From a checkpoint of a small transformer trained on Wikipedia.
Architecture: LayerNorm before each block, learned positions, tied embeddings.
MLP neurons of a small language model. Each row is named by its layer, matrix (down: output weights) and neuron, and shows model dimensions 128-255. Each number is 500 + 40 x the weight over its row's rms, rounded and kept within 0 to 999. Numbers have three digits each.
A block is one neuron, or neurons of one layer that tend to fire together. After each block is what it responds to, as a language model described it from the Wikipedia text at the highest values.

L20.down601:479533448449499460566490484612589469498466570460519492477529491567477460455436464469488481504454460517478485633467423504472534446530539455420515509457511520540494508474580578469512479513515518519491535466430539520570508454524527503408464578463537472528508490430495534458586520476582496558447477516555550504561453502462569508498496505459443542494461520453494488536536591542500498498514
Responds to: Sentence-initial subject endings

L9.down150:502530504480435548510520479452567498566547510404550496545466477491496501473490474529524495482449467431510568514536584550468498531524466606518525370511495524530499502524515515415479516512534469494445507491556484480479561524517499564427441500573518517545468446469487424505509512516614553503513435468479482503512472483455526513478526464536459483535495528462501410471512464416458402494433
L9.down184:518521525572521475500489480480447541520569416451440522494465455478492510595471526543422535584573498494455489474474596481500532501520550511503574519589510461517530485501498504511443563424573521505444511523524567528502483447529506531525520511530482525505522495499453492551483531489479491541509434408472461463517556455494549469481564466494486519480423445436401516466518513470460500459556
L9.down266:470433513507439525427553504456477570545467511527491482542471513532473516598451508477464592496450456460490455481532543520414417460478539482496547410497479531476427504456478558525474586456541411458538462492511535435480569549529545549509505439497520505508521508461497515512548472512520562532450482502526459485560544523500478480480521411561494422515489501539433546462502497538442491480517
L9.down286:426416534488507554554457530557466604436472467499435558481490498440446521452426439496484529464483513526487473562514513503462535544536556533488484514564476580546490527477463518529522504473523543485501516476517486480473460509459445481535552508536544488547484497477467504515513497460606492424495513501492478481512467491471504528536405492457518498546602608522521455502477552489488480531480
L9.down403:442490554560539472528453465506581512434506509460483547487453435550562495527564509541526497472484485530458427528461457508542547549499447567552497521471441492428510533564435511500503498467482460555530506558580544434498477564542413510453428594492530477471535488504422533493567481476518466482565457497518428549523536490467497503494518553503556557416510497486574529488582542552486463458454
L9.down440:436557583527553469515523495461596518470486463518466483544579479490508405544414559486512459489532517553515413491508478430509503518522621553470442421490520493480522509496521469516480604553509497516523457534508509564415564490523448504460506523499496504597473452491541489486522420533443507491514497512508514474489546492548437532532447407512460559456479512484516517513423520520530467559553
L9.down514:458564514434526480575485475427465535457485494516509554421460546564463489518526517474518479477500533449519514438451488477452452464496509496518493570517524488493474502528490444493520600566485427587542536490506560523497451490476535440453432572458543428556468512488458488530477486544508440542471404474556517450568449473420460528460526445501519433490484446529512522534502514526501541511469
L9.down693:461525482589419493528535529531506528534532541457515498523518533480586467505437444428510548577439428541546530477468526515614552530471483560445458556475483535421548512497519523516461484547519538487545431530489538524493487521496465484574503494452477524470490524454514481491475470495426491434491484504545460485484476503579531434577488450539455504495482434474470469539458562442479573570465
Responds to: Mid-word "en" fragments

L14.down116:461490497439475523540554488470489523529468476560484474479454418453486470505484543490549476451467491525531527501504507548518561534461413611526523522467530544485505540465506483521492537513550500479447506464512503526453492405467465560531499448500426533469473511493489441514488456583459471466503511450405462566518555463539532569499533546495514535550478472457503517556491551465506471416608
L14.down229:495554523511542494549520480487487513502422475483519508515494569465505430513586455501456462516531629558496454479472488499435539550471594522454487387409484532466498558507525493451476477470411509583576493418450443481480535449452419481512455524485559446446452528485439483439510512491495553503485566472506466457555462521474489512506552600482504536581508475493559508535498496482448500501528
L14.down270:507469509494620519559498496457416538515463605491416520469483447514485567507445501502504532497497466445525455465487439567576511451465474515454602518422565476491477514514471544516480576538524496569510571492547536548536484505544465473519506474528474474484523466474482428478498426495432402463488543516506487492528470574508504449479422492509454524512505586497583464453510538508474505491451
L14.down414:517535458520552506537532449497473507487583461505466447513563522512521417480510474522503529516468572487441441538482523462493507526475468526485560566512562454522480487470509483472523487470442477526565460533539549563451498460488496534488549516543492527448518499449491559471578508549537461494493484576501474359470469549565492484538428523529473528477466463436485543511512483529524461480532
L14.down435:479581452487545515517520542563553465509531512471470437481494495474521535455570453482522481468494556437421459418465524510491539499487490494544513503568509478530526521498508515478457424522525574495458523477485506495469464504523466526509521443514507423442560525495582579529591551541466445490455523552433487483556474452488519525517439512496527564512518491526513573553510562478459494531508
L14.down532:497491470517481432555490443535520469467561523547507522476508438492473516514539563505457456489506505525389535494500473508524523441519450468549461475438494478450474443531499492507561550450529570523488550574485477519536532556525490472532488594476473419445495489524501593532471504492566445490480474456498511505570517493549488555570492563478525458492473487551489493553529568481546462502514
L14.down628:471483508515468452524500523538459523553568479582546459490449512440456544506434619446521548457478485464463532476557442530498534480557505480483491458523532489501430481531571474449443450505518530528578552484470520509517556523507516452532486539525503468484510470442525528486537422510556514465516511534536517428510497434499457519475430493510534480519518553467523507527401518463492541533506
L14.down690:568488483472503511529553563450481428453489556452524467532515516533483433534493485556548448505531481537544500460585539499495472574511521520433419463460460510536472496580523534498398514565609514532490531489514542472500472502498464497423541473556519559488451540521428515541477514504477467422525557512447453559473546496517515488549497506448469455527486538468518540603492471484524511485470
Responds to: Word continuation after "s"

L14.down207:499528474521557430453542438506493534505543506447503443439514480585482496523482437496496527442517560549424513518488493479535544492500534489454551480447573561457441569504517524537466488516509460537495526475466449557552540511481519495388536484491497538515434481492534582509493541485532532498580512457503528420562520504414450492558494560497530474507546411520515470553597464511492540515518
L14.down332:497488495433477476493562501481550501513525527445472457568547504495592481490495448459464539421458522482488402459475474473453514456486557476432502535455530552477476485473530454408528505506431513506462509503453549529443497462472491462508563550469480525493489532536510512507485569487539546529522542523533462544499480551503524485487463478511537438518452572546453504523504516477488530539473
L14.down351:513485516594455443475500519515545491475423587546476511509573547489509531532487445451515500413448484524444549540459488572449495504576532438552494503536539519503501459513461553464476453527506491492504502424441522517434381523484521550464535474480525511504452464488486564548535548492393495479521499465528517472503542547554494533518498488514449489489529439470456502516449452506515567440518
L14.down371:498545509597432531493514447518438538514491504456444577507524544554428542427531503487564534508428463520501542486504435431509592531526511459552470487525495558527524395494494513483548533510503500485485507509505496481526525510536500471590533499467420480613511472445508529468459484446471520389537442549473461504540521400515470528518566470542508463458569544497456546482574513503512499525489
L14.down481:516456468415469531520498480512471483490509505528528565522539505500488491502505458539486493487416383493526520466466558477562527455526524498520504494541562466502509472476474495484481469452509569476535521527483517593499542515463525529575415496470411451523496485411540494412511454509523500464481459469435479612501478482528558515487520504487503471546500534478507461487491512483510487531558
L14.down537:499449529463533479512542500524433531483475484461550523470557467494531511456503436520542517538531504589472489492502458437528496539448488478495479514572547428456563549480505513472525522527494472482396504483480539535440462515461506494563505493473548450565431523514531450565448508502510525516511504477473557581502519561453515536468452548557452502425424460549446494508473606552448413467491
L14.down687:542482460453475491474465561514510423578538534439531483557483462425456492514526449427478546505518469455480484458539430512472450562452454458505517512504481499502475492519465499486494569551478470457544519463499557487490457592509478532506541419520533530580546432530494500449532453507511544518492542462482544544585512472499402502440569566477505526465574459474497470562520549428480513529479
L14.down737:411547449479513496535466491497478482536534565484489462518574518469518437564528483458526477605462497537564562524561498500581550446498537437516539412528530542518531516453504485486468499524455532548492515438485459530524491511555447520452511482565525551514489489488502545434488417484468468488459492508495478521489451532462491491527490483555533470529429497539493522474482536595531578477502
Responds to: Split-word endings

L20.down349:474467496503509509473487419526518460484569511411400500593455442536490480562528493451576504462458496505474506492542509489505542454561497476554478466491493510484438531427471481489522486484529557521477462562426451470520531531551524503537532554513519485548477445450522513522523459535392497425468492595510512508525523493548435594527520477493519483466474500455570494533531568520528513490472
Responds to: Word-final pieces

L9.down54:547476573500552577520519491583472510481468452520463431511465484516531537562519518486467508493392447417561516475504430549518449508451496491494518478500520499517546441489553526463521447457526500486526510460551522463503507446451580482444541459483548534465448510567475483498499474550530590462483551504578523455422465440525486483542504493483489553496468489528449508501532520510489492412507
L9.down84:503564486539490584512526437499517534488438516467498483527485483459527520513490513480578498492542541444555467452466503486461516434479500475482571427539511516502503527523526528470540519448624520513485503580515526490590449590541530502491572504563525496463510455496438578499540454549519492501462424519498460446521469487447469510501485489511555499532554509518464470504484557504465474476494
L9.down277:462516513511504498563478564466491408426510463490552498485553535528444467457513501540521444525538556470508533499550477503513557502549526472525484520487444497489507476467495560451478521504526468473523479432560494533536441443486528497566483548486468455476515477434535562545434539484420525477565529398538452471517455512423485483421521532511490480527504447514547509529533470483532521384475
L9.down417:473511568504506420517424479451472477546520462485499529458548539409515505489472455568498524491455525562494534582537552516537487552550429452495500497442463460465570583480502469517526448458434487473476459450440449516487428507479533449542528555479533492391458491570477438561544466547483487512478489459491552447506419435410549546540530529475582510466472496473524546484462528546546471504508
L9.down447:433563465508487487488480481556512517494433553485523435477414530429509504508497495539556562524487449514480434528414593482493477475580539558495498470485502517490463552513551535461464516481540544467566484478563523492465451546602527506536472459546478479545508472542449621455493547485488547532475539483511451445477533515432515533518532516494548476522535428499490534472502489558424484444544
L9.down454:472493614452467482552482552440478499479493560541448537472562509561489546496482505496519483559485461430529485505459514455441502542477498464547453465527527473532477448505488617472456419484514466521431538451523482460528514451475485452487509462553496535549566487532426509553456514424524511441507462461481524497487459596524403514447485502452495510578503492579404501515436528511538538461471
L9.down752:455530501481476424505440546485478469521508445479565489522480475535476486529524543526486448490538525453580535471510481484464425576435543503467512492435470467380495548579485586524578496485419438506590427531472541511505541494515554561487519531518509447465565472478445508502443563527484494568477463500522512487618519467485531570478555496528486480496459516488512469492451472466532524522492
L9.down766:536543391456438559524569501503533516570527481515535519462440447515511461526485537509435500514473550490462461471446488452505453529520460502529443556489492456535422568522498479490456531461539446525459491617516517483527533533515476466450504497447538465526503504539500519481432562495555498527572480524500420434562522454560511514433501530417538527548505489572495491495477562529388472483452
Responds to: Transitive verb endings